MLP neurons of a small language model. Each row is named by its layer, matrix (up: input weights; down: output weights) and neuron, and shows model dimensions 0-255. Each number is 500 + 25 x the weight over its row's rms, rounded and kept within 0 to 999. Numbers have three digits each.
After each neuron's rows, "fires before" lists the tokens most often just after its 100 highest values on Wikipedia text that the model never trained on; "fires on" lists the tokens most often at its 100 highest values on Wikipedia text that the model never trained on. A number after a token or word is its count.

L3.up996:482493510478497456525450506477481527530535504486475455483474521468510494493507493524473535446454489490489566506507482524479504508539505473516488482516421496490485515494488511515503545460520506474524532494511444506533479493502465501518493486528428484489503496526515491495531553511487484514480487505533493508535488539517537507506476482462465502518483533515508502477521479460482498529475478484536509525494512530521496484507470482484499485444492454506490597507515478475483521494517494472527518541490486489512506515476501489530446506494510500536438485548514482489492510466479511521470548476468485482496482519485534530494474467482468477511476461512525545484511522499502506515446511544475496526509486487515450511490478503518490504483497510489496475502495474512483491564505487
L3.down996:529451468495502466537502511476514505479488485554505505525483536549491489464529513518513553492493502510482494455533515516484530525433467489505501481481571512529487518516508502511506494466502490494490514516517502491487529511550519516499497499470484461472486501480471535562453488522530502496543526522527485487488461536513511478550533512505476514466463491523464505498507513480476484485511506487521500501533547495475456469552534509506530522488537510491510451458469519534503459523546547519504525497470495499486467528513499517457514473506496547463505503554511521548500518496502511496497509489554529492472463516509463515594483482484488500509519518500508460501491503477486504477500504459489502497517491501480472516495490458509515514508506487491488503444518507517461496487504472
fires before: "7" 47, "8" 23, "6" 17, "9" 4
fires on: "1" 29, " " 25, "9" 16, "\n" 8, "0" 5, "2" 5

L8.up987:509538509520534511502516513523486484497493543481494453530415481544481510516501457508464532503491525494509558505533499483532481495509537491529521484511429451487483505563498450500470520498545509528516482488468524507480499460459535493473461539535505497469497468486483477482480497507499492524550484505532531556475477498490498490499479490540483454504503492502551480494503512473496531482449489463512503440482493516461499509484504541487515513455490540525521484539480500534486512488508518484518498484487496514515515495474512519517506488536487509528529502473500515480477487459499523498501523484482500497490535470516482480471465492496489479465495455517474489499495551482514518550479501523467521529535494484564475546504506503505488493479504487471500508430493526503493530506523479
L8.down987:522486480485459469498504468508515503495497500508493537487509492507474476481476498482495518486498511499524511490517466490502535525502491492517522502501513528498487518491516482493505518492470503481498302501490493512491526479477515487477506518508497484512492478500453477500523492514507511499523507496491530489496496506483509482484489515479492503511476504492507484529494522538492501516486491477510502503460503466447523504515516528492495521507537503525498486541478503462490464508513514501516503518539477531508482489497489495503503495496484492492506496306496510520510512464505481520493489475501503515532519494494512497505494566490503499508496503487485458511523517495510488510485514497513540486523517491496493525503477503493467487483516510470536498445497490506512508467505485
fires before: "\n" 34, "===" 9, " H" 8, "==" 6, "-" 4
fires on: "\n" 64, "-" 26, "=" 10

L3.up481:497515446531513475470490492514515497509499471513485487470495511512504481522510492498438482482468497556458535524506506492522482497473520491493482492507512516486509523476547554508491522472495511481459527520502475493481528500491547550492483495496505488474472468515533503498498501459490504474496523476532493467492545493488465502456528557497512479465493471518557524447521556498503537484477500481504526513475519509475538475492476478481496507491522503518560541474504517467534508532479497491549505550490504464504481498459475555467516524519508518495495520525434512510474501546502488549523504523495484496483494526503498505509492513534495469490537471527505489531441562474501516494464525517502496481525528472512502493498466514469485487511527432488498452510460521514513476487535468
L3.down481:502490500474506512495515521531510498485497467526511462492509495481525488491533501524484541488461514530454521523501513497487527537516541514546510504461483503493532524519474518501454533505515517487470520509495516480476468447472490503509452467477455457466494517494535523534444541520499526521533474486494515468505491514484521497555499525484458515496498503487514508491538530504526496482498507498457473485529505510472509505503496450513530522504529545515476493443504518522488475506507528464515494487489507494484483569514540527488458465504493521527496496484520444560489507494503540460463481494514551503510480512472539489469484471473498507541488466479503508461494468490502475507538453460512476503513504451445464520508495458538474499509495539519530534449473476508479525479498494
fires before: "8" 44, "9" 14, "7" 8, "0" 4
fires on: "1" 46, "9" 22, " Al" 9, " col" 6

L6.up356:499502485533515473485494553520492505497489532534457487506471485510552449491525488513499532524461530479482512539490490488518522508504521507496530504475483475495493542545473501491514516519458545551473539530510462473495481504523495474509467490499477518460490461474515511512529489521474465503478478472540507464481478480501546484532470526520469492528451462527521546499484496468469511470498491515521456512521509554524524497495495476497480471478525520523508491544518496518489511491534498507536470513476502509548523556485485527517497542466546507523449496524498525499547539481484481488475474495523504517446521508499548512513525461468484536502498497496484456509492435489538508501495472554476490504483532453515518496498511482504500507483477487562486485484463499480527508501481520
L6.down356:529493488464478480498502520483503507496520507489548487496451489546502514533495524525494491474524517503474460484505469481566476500498502459511478506527484487463468461481489513491466524502528462501476479486501493509529498489473523511527510511501531522494489513494484472476451508471504545495562513525471545512503557522507494492508501459475511502515553551550460445507499503509510458540464499502511536510504496471463464466484519525528462515517522516464514509509508490510483489476541531497507504539516460479499490494544536482520496485529464486479528537517509468480472517487503493550564527509488512478490527466509445463521484503553486459534494516554531530516493506522451512532519526515509526517501527506510521477497470493504522490550516520489490488495546493538508482523470491
fires before: " " 39, " a" 10, " an" 9, " the" 4
fires on: " |" 28, " is" 14, "-" 14, " was" 7, "|" 6, "aged" 5

L3.up403:473528497521523534540483503501502463516476504507514491506517496534510475530548463528490549466472464488488535507470484502491507501505506523474494484499480502529495552510499526489496494469484493482490545465541493430516438468489469549499484493519461476476490521491516536516489533523502514482496514529512483458515491567530464522452474506520403448495502485493511504473496481495491475531524502497474523531509526518512489513512509477481534485486528474534496535484484507508508527563502471537504500532482461476499486529480471472486475528525482434523511457532487510535497493456523511488498494493524476483512501487492525506496518479464501488503516477528506513483498542470476491509446533494475477485507490481551497511480524503481500445505468536507470508461492534474496497518509463
L3.down403:515482504489451526495499483538510503514457444530481470487468530488550471509508504522569468500486532525497490493533469457442512499508497487472515472500515507530448498480495489503497486485496502488438536492525513480492507529519506481469473507508519527508490515478493516557461501550545476446445506532493483495518530562493502521471476527487497449517482445516519514499543480497524510486507528467496495516512484541451518468510485483487460514559513522510510543487520507486472500507516524491490541515503487474470524481500495544464500537478476481459514493512512510500477528488521502521493534490500510525488491460457490499513545476518464513491519526464482491497507483496527507513470508520505501475520487476522569539477486481511515492476456515481496477504517541505454499511548505
fires before: "8" 46, "9" 16, "2" 14, "7" 13
fires on: "1" 23, "9" 19, "\n" 13, "2" 12, "0" 8, "8" 7

L8.up740:531473514501483459527507507508514517458450521479485506534470555508532521473502470544461519523531472489511487499499527544459493463492549453516497544520488492504475502565488461470491497468526486539536481448480489510537476490528478506545480507510487538487478480473527475482488475469509474504491487505510485530461491506489497534507526466543500474484489497496527478448542481512524523484505482470499525498485507496489501583507497498512491553461492491486537487524470476485491536472494505523544494506498538503550458474493495540476483506480457482517521534484508551502506472489499512514503505574467491495498508440511493512525489511479469459463486517511485466494510505483512490536444465510495494541497491477528530514487470490495492526507489465483500485504483518498496506472522478
L8.down740:501500511502492490515506481510487497473519493495517487484506525512511491502533533509515521472499510491514526525591497478481487514522497511510510490545526515485492495490489489502503509490518497493509326509492497494500499514504481511464473518511496477503481498493494519505488515491517500529494525477473498498483473533473502485483475506504518490487500510493522485499490505511532478461482497463512506508536505506470492510504514491500466510527493513496509484495481474499524505500500488481499501504510493496534507530494502493507518522510468500516518510273503508524519502496494460476502527483487502524507482481513527506499499561504487475507501472485505488484493506475489492506532521502508495492507507465497491521501459491511486488516513500511529483511508490486515484482519509
fires before: "1" 37, "2" 31, "0" 22
fires on: "0" 74, " " 14

L3.up962:536520500504503489498507500522470470505501445493532452513498488470497494495460452507483524516480445531482525509504511507503503466516518526487452520513536476470460487477524467519456529482555510507489490487519496497512437474501512545498478512490500566501483532519521515512483516507530521484499489533562515537514523499501419560488482473472508481495458509501546486472514497500545549530495488488514502479463490499549503522523486504482512507473518500513515500484510497510490514482484531424501485513500464483494505477508469534520515518469479528511496509479497471529472495487503502522572474513501524510502505517571491507490517474520479474491522468543503442519505466485502535568482493501487519506503499509525497523489468465476520538529498491498513493497458537491488491486469532
L3.down962:477506464479476495507508502502498487471509503550514520485481547493526492527521538464530485491526479521467506499489511490478528481526478480434473488466465497527526522551493512449483462498489504495502479518507503448469513531499490479548508484518469479508490450489501490498476460515476515505538461484439522527473505471550505481452510557511521518520504546513513556512493491527490505456469494476524468537517511513494502485494556510522481519531462500493493506542547524504470487503507499530526515486495521534506493495500497435500479508500487518499524510485521514516488525501477502486538532463487497465488471484455490506494493479455507506513467504505447510471520465507525462472528479574519468485532521532469479508506477485505564510561483497509490519538505508477498492494471510
fires before: "-" 71, "\n" 12, " " 6
fires on: "\n" 87

L8.up520:539511505521469523507477514542452533493482490522476462483486482516467526518510492551493529487496526471488511478520506504492471483518519501515471503498535519517453523510501449517528496523515511523537471431427503476506480512455510533489495543522492495478460496509507460495479452461473542507499467524550517487529503500497470506469504518534490488465512486474481468464485501507487463541486473466492510498482511493492497512506507484498467513488526531521454494514495528518511505506499540493475498505510531498540482524516513520476461500473492456497581511499494485484502487505451484484501539522481509502492517442498467524517487493475450506514489443538506512513510525506520506531505546513473521540492482440523500490484502505440498471469517503482491498476437521481469520463479455
L8.down520:506521503500497507527499528468530489468486511517494524516500491488520523478517529447494506495525517516502506514508492498483494532479506504492518469482516513484499497538491515460521513521506480509473315501507455487482529493485520497535457484490507478486479487496514493536505500484455497500517532506472504495495492484482499478508485500494545498504513477483504509517520501520504516508467491479517505511512480458476485501488514504492524536523479499485498492532502470491471509501534476513492524522539514506476483484463505529499490498494515555505517529346481474519513527470514511486489477525498547511509527541491515513499501559506462507496507516535505471489510515487483518511481481479492489491508512515478489493509482488460502527482501520436496503518510491474542485512497477
fires before: "\n" 39, "9" 17, "0" 9, "1" 5, "6" 4
fires on: "\n" 41, "1" 18, "9" 10, "0" 8, " per" 6

L5.up56:486503439473511482455518512510519514480528554509509522476490521505488470461524526474484505476481493501497467515489513539506518526506523453510504485479475519510468491547462484513524496481469500485460527470479501490512462476472525522508524474506447520488484489514472473538479523486502502488514552520513482457548534494496492487488527538471468466532537471518515508456542537537504565506482520486540540519508527502545466506516468501479502489500497520491498462488459490501535507533513497479519512542470501484465501514529477545480487541499487481496475485548474539519511467472446489478501534531534490477496491503480482514500514471488504555495512456559524512473519507454526525476499531509509529499541522491458508501538472533458510499482536505489482534523484515499477493501468484
L5.down56:473478502521510514528512509456472473501459484486488488508528518517492536426476489490509544536518523491458491503502506506484482495488519477521507509526515509478503486495507429442505522460521485540496518454532481525480514487495483503508545527482524454463520491466538519507488473542516539510506500505486484512494468541509482542512499515499501529500476567455473456488507486455497432500508459479515483492474521476520491501525507477470527481489471487513495512491536467479472505502452492532487485446480516505504508462504519540533482483521558520490515480501490504481487489528523501499514522441530521502514533470526514549540495519518487478518506516489479479477468542497525451491518511501472482521511475551532501469492495469548499533464484483528495492506511494437492469511515514
fires before: "7" 29, "8" 17, "9" 5, "6" 4
fires on: "9" 23, "1" 22, "im" 8, " and" 6, " Van" 5, "5" 5

L5.up137:496512468521540495450545484468491446514511482508485487497534481488521531514484495499485469538485493449485474517480496514503497500501507484517517503468472488478526479501520508488477473487475493506473516453467507524518474464511495509486501522524471486502520504525540494531521503487488519459533561517478473523533524514499504471512531475513473469498498483472474499498510507539452475530445517478496501490497529509586564498494498530471479507464527530521535492491491433465483522504480509464521496502502458504501503484531499533445451532527530472484540452510450536496467472517503504487554488526547501489472472481478501549521522494505495509508489484523526457515514531476501544471489551476501506504538516484515524516535485515498510515465498515482459471499489509508504490521516446
L5.down137:498478520475480501517497525501516528464462485510494522467475482485505500511501513521511519487495547516522527474508496520474538474493489484513476483528493470510479506523484509536541505499554550508518535516470509537506514526520503467507442486530519518481510492465519506464483484545480508516496471476566507510488470500491534508485525530469513503494511504497483488512549498490527507525522462529533506479517464472481462497529483511508446464465454546502459527506498489534496519472483505546526541483497497510493519506469502475440472468481468503499492498521539472456513502518496520486455531474509479528511499501506455500538494475517511495490497548521455485499511509436552466528482479557540492555467468499515477475498505468498485507468477475525513465546513493502449462525521526
fires before: "7" 30, "8" 10, "9" 7, "6" 4
fires on: "9" 33, "1" 16, "j" 5, "z" 5, "w" 4

L3.up405:552522480516529443489477517530500503443481491494491504474513487520440471553549431463475512477540496504469489492524487498482508492514536498503485513514494486492484533487512461487520493486540475525502497470502518494504450486494508536501459515501479542489477503516549491466490502489462534510494494523496485508512520493465473525490487486498477471518489492570511479498488516498507542527491516459492477496468482493545523508524499532556509453481548486486539484506495494492499495500477472458517478486504500445498456500558529496480494527469508485459479504492501492525509457517514508550511481509503499518475529516456481502486479478492519503471486484464505487481528458515515454560469540529498572492533514499541466480497489495532520502514478457463505502487495494515502475533485472
L3.down405:496472481503504524501547505480482450515514513526490495562556525541491490520457546467500495490471506496475426527506476508498549502496521516482500518476468540515491517500519483495455491503474509472506464517544491450497532534535527508486499523509524497478521501516491482485489467489535507470515490505510521490478471453516509491453468546520519495504544529470511548532473477500476480479526487523549535494538492487500496455487485439463492477532483464462497513510518519483509499502475477524481473503474507502508516533518481464522504525514480490527552480478495525433478496496496525504514525515536488464520469457504521557503467489478489505505486503521492514485533499517476535494510494502525453492473456525524501536484495498472485488504528515501453472484526508510478528438508455
fires before: "-" 56, "\n" 9, " |" 6, "," 5, "9" 5, "0" 4
fires on: "\n" 67, "4" 6, "SA" 6, "1" 5, "8" 5

L6.up793:544510509494522441537515495485506518455467514499516494509509516494479541477537533510517483515469455474475546479471504506516467464488519467469533499493485510496523474529482512509444485513548545508503511501491503484454497501458505507452420519483428537533507493495493497507502494518456493501523534486488482479501500556532461488461487487494482526484513474485498524500486481511465514505512502466502475499411523513502488507523443527483502474507513533501547503477521497497494510527487496506489511505496472475527457483487494480515501478492509480450517559524509522499502501469503514539478477514553480558454533502534524489481516497493504479500513540519522477511488532504511471512474457523516503489476505506516510476517495536471450497475471519500478505454456529496473476490475497
L6.down793:496517498507499511508479525528506454526502508521504475507489515456502517419490496517492469492476495467520508518528522482571505471578499557498508506474504521537541478465513505504558501472494450501505481513497502509560474505515489490494493486523563521483508483535509509480500484472526505478486483520488452554511482503488477515527507501488518450466483493506474519468516491509475554488479518541531534485513472487435495515499513487498489550483519499537483472498472492513508492517509489498504482490531503510490520478492505493513499483458498511479541464492434523513448458470494531481495467441534511513505534500486471524534505521489490473516477525486494507503564471506477499486482540459497479484501525525500476523495486501529513497500488450504494487526524435486532516482505462
fires before: " |" 59, "0" 5, "3" 4
fires on: "0" 39, "3" 19, "2" 10, "." 6

L3.up187:511505521500513492520467542500546513522522495521529486509513516478519516492497550480498522492498502571478488552482528514492522447541529491459499479483477501463500465525496500513483490533479502526497527507483531484486471487431519470519470525510499497453516457515513493488502469533486547482499518539488456506531516525485524518440477544465484475473536454497531513524483521498501534460480537535493499531495504513536519529478464484468475513494522499481543513497533492498517480499454494483515503520502476518490487508463452491515524536478488492467513530546473518493459519526502460520501517537459524466426484466490513518502531499495531547509533470501492512502487516503469534479451508504484489512477523522460504496508471522475468469498481456481522500484479515539496504486465488
L3.down187:540518480494482493519510445544487502456543496488485494444502488522507465462480537493503507526543497484498503498452516471454494515507465494523486500499478482504510523500467483478498477510532497498496471512540501506468524474499509535505512458506496489498511501500489520505442459504435484491512534480508556466525480506506483443470526529517480487493431476527487514482547484486498514546496511492484494511512473482464484513449473547469467495519472509533526517517490486456461495503505500501476497525483487528470480537484536503519511500528475495542537478451513563524523476514487493495534546468446519499515497536495463512503514492487528525495490522532471512500515482495546500508509520491504539456458491481509482509471482468539474497479492455471481454480478514511518474543516487
fires before: "9" 53, "8" 16, "4" 7, "7" 6, "2" 4
fires on: "9" 51, "8" 17, "7" 6, "2" 4, "1" 4, "0" 4

L5.up693:477452516484529478451498529518497565435509497483462526466510487481523495523557510496495551527493508539475463486504500505505535496505490481519514466464508508496463504526531466484500531502490565516498526497489474485517547460484533506501484483498454502470532491493508509512493517489487469486565515474517485535526485519458530554459499501513504491497412475475503513510480496452509465492484540496515479470463527468491510518522474519507495478502578493509499493501503488485469526475514490511480530515489483469518466530466537529525516485484491495479517504509491536538491459482471468522509472468514488488467519489520505465502477452487516497464516500533465471512490514547517527503476528486518533468516475496510497516482472470494530501520489553497507521516497485455523499501513501
L5.down693:515500470490494474506482526513524519487488479542468527506462470485529535526557511481498492484505515512474505503516530529520527509493516487469476507504500478434460517491447512535488499470498482551541487494478514468504520503476495503530481491493524519519513495466490545476482506462519502513488479508493502500484495492502527531497484501519481472507532541535456504501553539478516522523467520501535503458512473477496477466487511518527433480522462501469536472471533484472474519513496492443515473514510515483510461511498463513462492489519493504510480492522465462497515473453544467486495500465563481476470450494503460465508478444552502503485511521539520516522545479478511497475497524502507516494453564511490503477518515508480522465565464491545494504530522496514507508517483528
fires before: "\n" 23, "-" 13, " an" 8, " a" 7, "|" 6, " the" 4
fires on: "\n" 30, "," 16, " is" 13, " =" 10, " at" 6, " |" 5

L8.up92:508492489506492487520492502534521476501503520502482462530481483527492477510492425470483499482492500473508498451509485501472513506496506507520517475514442432524475479487499460491496515472554469517527489485470518442484469497472525500486468554524464471481509497499511497482482515541513500528544451480511523495511500503484486476468471521539487457522497448510529458456502490450506478513472493492499517480497502487491508502468505463498497549489500542507499509528505471457511508495503488500487492504476538506481472522499474499527501502511472486489534459481464524493489492474446514498508485490457502485496512456524503482514432499479506453472495484522494504502519510455490497475486527464503516509525474522568465549536488480491529488454510495483496517447492515520492545444533435
L8.down92:495491466499467478506513518485471497514509492500482528495491523501489520518487529510503514527502480504500514505497496515495496518516528468483480516511490527486496502497496529497520507496459489501488310490466519518502526518498496493495485514490473481511505501469479473506510485494488497481497505512502520498496482483482533471491471492490507517540486518523506510502493487543501524505492504502492511510524516498443517505509517502507514514497519509493470489509472472482509497496533531506516515520538474510501488492491496488500510496507498521515531529271489510501490485511512501510500492531527520505533487497497486485504503535473499518504512505517513501508521508487511500515510504507501513484488468506515497516494452523493514513487513499464505508486488515503519488505508525
fires before: "\n" 64, " H" 9
fires on: "\n" 70, "-" 20, "." 5

L8.up170:499506501545521471484524529532494557460489491525468448444467493536552500514482506536469519478515527461510473471501486546464499485462553480536489533525507500498484498527464475501495545460467507507482493483499463501486485474466482510498436502490510510501507453492513500485475516455477539500499517511495476528468501481462488530471541501535473508498515482516493479493516478497501485529500454498511491499473470452507508552478460481487505512515511489526480516507463439468477506535498497537526491515449541524508485511474479530469524478512456513517536478493465491515476474493456500495521518556453540504487543526522455507543513491495528481486530457533499536484468478502507512501497482490529506480508501469541498468488521515481518493511499453484503526478479524481504500479520506
L8.down170:518471515514507517497496498503507501486509509509504494496501510511484471497489481477488497504489500518536542522510511497468524507549503524537531481505491511491480507509494515521535508583476484492476324484509461460501525522492488474483481518504481478474535469498518505510514485497526492528496526476535524462487513505511494499507484510509487479462527475469469527498491536502486499470489500509507468491539531514509482504501506446510539447482497494470516495488467492539521511486468487519533516519506498510468509505502568489496514489515483506510515499378534509502511500509513508452485505495511494525489498487491533482540508577473480512527480522502479528551508506512519508496481483469506516502524449468512496477495515516490497500515494496475489499504479502465508505514517492
fires before: "0" 23, "4" 13, "2" 12, "5" 11, "3" 10, "7" 10
fires on: "1" 32, "0" 30, "7" 10, "8" 8, "6" 6

L8.up773:495551467479496465498489497491438521487469444488499507469511509520522493435497494508460517535496469521465496523461503491492445491523495460482467527485489523498509521499468494497436542485560521521510520507505477514486496460497545490499519516449471529497501456495531499489482498474404541505518487488496481477510495501507495515489505503515484501474512490523506510533509477495476523511465461452495514490476524545547487479485489521456507519465526526520495487503473515520486510473486489495520492491485464462515482488511507509536492507515520500536509552510533568516489469508513541542516532513556478531487490479490505528514503497531502513436469524530474487501471497483507493515486505546487544478467512477490483537497511530484520498528474512542519481513479474524501485513472538
L8.down773:520489478477496533488515526521506481490479484550491501504515476504477515475485535501501485515468511482516506537495490473501511518491483485533522505484481520534479475506508444488519518500507460515507466525509454469562482500534506457547509508505506516503485511517494513491510535531516482511499471556491517577484518495500471476504494518517533493500496533474485530555499517540482507467507497478537487508498495467465473479501550482528493478462446494511522556496490468507477479473461526533532493435481510527522518475498479480495544523486499527530512495456500483478486501507531491506444453467510457526478448507500543484484499546504492509545447490485485529447515508551512462509518482475509490507460502497526502569516495511535501533474493523482476516526519463514503478490513533
fires before: " |" 46, "+" 6, "8" 4, " de" 4
fires on: "0" 34, "3" 14, "2" 12, "u" 9

L5.up621:492513484462529494453532506460528499509484508526495500541508529529509471505534499521476509487465467481496485499507462521518476489479504537501557522452508480535524515504504494467494490492494522551477514488451457536504492464468519486506506513490443505468520524496527509531503513485457491506506521480505464534520521532499455456476482520463478461451515457495493507471532507537479503499493534491514499483482510524522512503472469511489487480528543502525546503498489513503546533563486504514549479525496461513543479520490460540497523511458485456477513478540462567464491538471497485507529518537517475507486479517517479532486547491482498512471510483511521471526512546449487492496496481478506532511517518495533516470506458482495531509503541499523505491487519544485487519465540491
L5.down621:499520470522535526529505532481492509500485476526479518496460490476527462511528486489523531513482529483544512512493519521483559526526488485503509474505497506502512514521492496484499536478515494496468488510525515530530516517542435514499497465545523471474472519474517533527497470512519505527508553503525473470494489483483509559463449518490516505477494508511481476500480499534485501477525473505496481482510502509502479518474507510515492520499505525489525487512551488517552477487503517534527544499475502546534490463506510530476493467559479505479485480459485463532529573527500493514531484490529507475478449483549507531532454509542468496514507548484468550511480434500476490523527515522478507537552489518524475482515484454488475488477505551544522478512484470471520482486504496
fires before: "8" 44, "9" 26, "7" 8
fires on: "1" 81, " d" 6, "x" 4

L3.up596:486521471470498517525501511540474497489487473491454497483485514532517514513449535512513532422507474530480502447520486530509509471521553541529488465491469487476496497494527451519430503452518532495463515493454497530459499502506510497481462497523489511469502520492536517471497475510508504537521459501540490508453498497455507543487442493519467467505532463527466494503481463500502543523526496534519517455486548500508496547503490509518495539501517502535496504485469564509549489520486502467504510480508543491494457511495498532484500516475486512470521534498498490530512490499495483515520523537508505467484511505509527542479476486489522475512521466485516464518482488464497478491475474480523530507514516493498459515509471503498500501498496463505534557504480530473465513521546455
L3.down596:528480485528527465474508481506506535463466495529493536444492524518507514455475472445515464502555550538499501506449500479487560503497484475515481475451491514500480512510478511507521491509511510501437465482493477486511521510509485452538488486481471506478479474515528502502465491493444536499458523516488503469513498473505476492468540518467514560549501473455472510529454526483480520518497510505524522501518488502526511518487498484492470437497489474536476514455526510489428498489469521519493522453488507470482514500507493528474519494458538498506475494469494488518523470493455503522503475492535452503474479528525483494503496469488524513499511517471517468476465506493531487453472506479488504486501488529419501511515503475516547492506503473491503541517472495516499486499500522
fires before: " " 33, " the" 14, "-" 5, " December" 4
fires on: "In" 54, " In" 25, "in" 14

L3.up675:485502469486503521495489545482496496477521513537474497507509487448520517487511522551454560544505473524477488526476513513495512467498500490483497503471504473503523537504489494504475476498512527508496516501473506479462460469457528518502495526453486493494510488520535513472529491492501532519507506528534483493495475547498453475449475497483490449497538456508547508534496551522494491497493506550481534508515543501495492475509485515476486505459533508520545542545471495539486537496509495501521509513529507505486510511535466536475472501526491482457519494531486473504483514509537443519498523495475475463468495487484483480487517514522536524505514446496512518508508486483480549531457529511482500555506512453458518500525506503472426466488542471452500488455505501531511482472509460
L3.down675:533530480532511488475500496497537478440513484456527458431507496506495483502480517467494524523516529447494524481505491504472483504507510513526490484560498508505532532496512505501543524500554515495467504509562471526489481518486497520513527508530507496463486499521503467559482464519489467501466484542464479478510531497503520451512495495501467520536485497480482490479510499507471516514524503493464455572531456470506456490496554499530498482517474503516504541469482509485502494522484507501535510502507494459502501493471532473462495512490520537582485507511517524528522462492477469463534526478480536520499489504492495510521500475441510500537465521490490524489513522487498513443473501471493507474479505492507503515507502482536476504545491463482459447513484475507520461508471527
fires before: "8" 17, "9" 12, " the" 11, "4" 10, "7" 7, "2" 5
fires on: " for" 23, "8" 21, "9" 21, "7" 14, "1" 5

L5.up959:507495439484526520485532474491472510488507448498501523486505507510456459498462495495501492498509516475499541462496514561492496512521542513467478509523481484486460509477535494487485498498525486500476496480460499502450488498529512503510460573520516488465486508575531473486499462490506510530499479470554509518497471521495476494467493495532425445483496501511550459484514544504507553526536486474538497473504481485489529486513493541522521523478520528537506491504513515466529558491486505479540511459506461486535499487498475526502523505486486471440512526485514514519469531519504475527528475506517477491497555479513472505476481487479476496500537477537504478520507521509524511521492504491466507503513467502526505538448501492513517516566508495494507489490460547500500487523519527
L5.down959:512513521524486465503496523535466482488495488541459541511509509478515521467460491460519511503544520508542487520518489512513492488483484505486512485470477510477484497487502452480520502473514483509507369507496544477486525498505505497500462487513511505450451466462466460527440525528487512495485500511513490511512510489497468456497501513507508480537454482488498507498523525498501494477489492475495515485525461516493501512468471482513463534467460485491507482523482519494522505463523500485513520476526527545482479486479540521497525473503488503538486511409451466534518461467501466556517488407506517506501473487475486481485456513522499498503499503473523463525528498500522487473485535472517509505523479486520494515472522506457522520467483509527503499490480497506501487485511502
fires before: " " 49, "==" 9, "===" 7
fires on: "|" 56, "\n" 25, "==" 14

L6.up731:509473512475531495472446502497541525504522482487483436468501463531488523501500491559509528495503487490483528530478523528490511505511510469508506487517464485510515548492512498504505549490487551510503515504531469440490489480483485492522522503551541523481478490525544489496508502532487528505506492562527465499484506503485527497502499461516482474494488546465496524515549481461504523519529484517488524481528492505520506502536506495504490520466516483484488593488517499467503516505527481504524487496510475512493459541503480482463504537516483524501505518504559474461488447513474526490509525497501482476483513462456528502513478464474498471470531471487531545503462475473455463528483547533467503529493481525491488528488485507558464492474487471526483517473481515526545524482520470
L6.down731:498521471525511484516511530541504474509484546537535497479472538524512496468472510468502492512488443462530547508482473497468519524514465493516547454478482467539472476513464519480512488491487448541529481501492479516459467483532464496529529503506452484515499461470488507503509491517504531538512506487514521491498505503507508484563460480492481497488477489557493516482429457512458486515489582525481497556536516510493508495491499532495486482495476514478513492504506491485474456505460500525509503517501490485467497465512525522524468480534497504469516475498473511484450520522460456493502496522520514498486531530514507508524510473530509483553495506559523483497504527479530538490520524501516503504513511516549521518541509515518532487520497517500505449478520517484480537526527457
fires before: "5" 13, "6" 12, "8" 12, "4" 11, "7" 11, "9" 10
fires on: "9" 33, "0" 12, "1" 9, " Release" 5

L8.up833:527490481477525499496511475485511485508484415466513458506457473478493478535481495535480520518485511467501506480530493519520513515528544513509468487509471507500501483534514510489506517552475519550489499454502504459490493467500479516531522498478487519480454495529476488506521516536496485492467558462505499506524467539500463509474506499505493508496529490455463488485531514480498486502500493486481514510493490495513495538501492466508528501457487527522537521487498515492551508458517470507509493484451496448566506541511511567497488486495469513451497480492510503519495451463505491534494465511448479532513510453519514537521495473496464524510493490519505508562489495509481464520481519480515514542536469496555556521479496458529534477493508488520518461468488497527506487506564517
L8.down833:505500527488484482489531540467488518484530506518477510496498465524515499529522503488510538502499445513498504473518532493504492485495478495466525475479497546511498512493537475485548497506502452521506392509497517462513516456488539498521481468534497492499499502513493530479494495512513516502494545483508526502500495461490536452477476496462488510513445492496529531488453508521505515492453536482481509494508498493529522518501512494518527513499506486483476520499529513485464482532495532491506524505549505546468512487510530494474467500463535467520497510347454514519471488503457501497474509486519479538517464461496502499480525513536517499518506470537531532478478488519509522520494474514467470510475490506452467537483499496501500503511510483535525503497484501484481469488488486
fires before: "|" 60, "\n" 15
fires on: "\n" 77, " |" 7, "," 4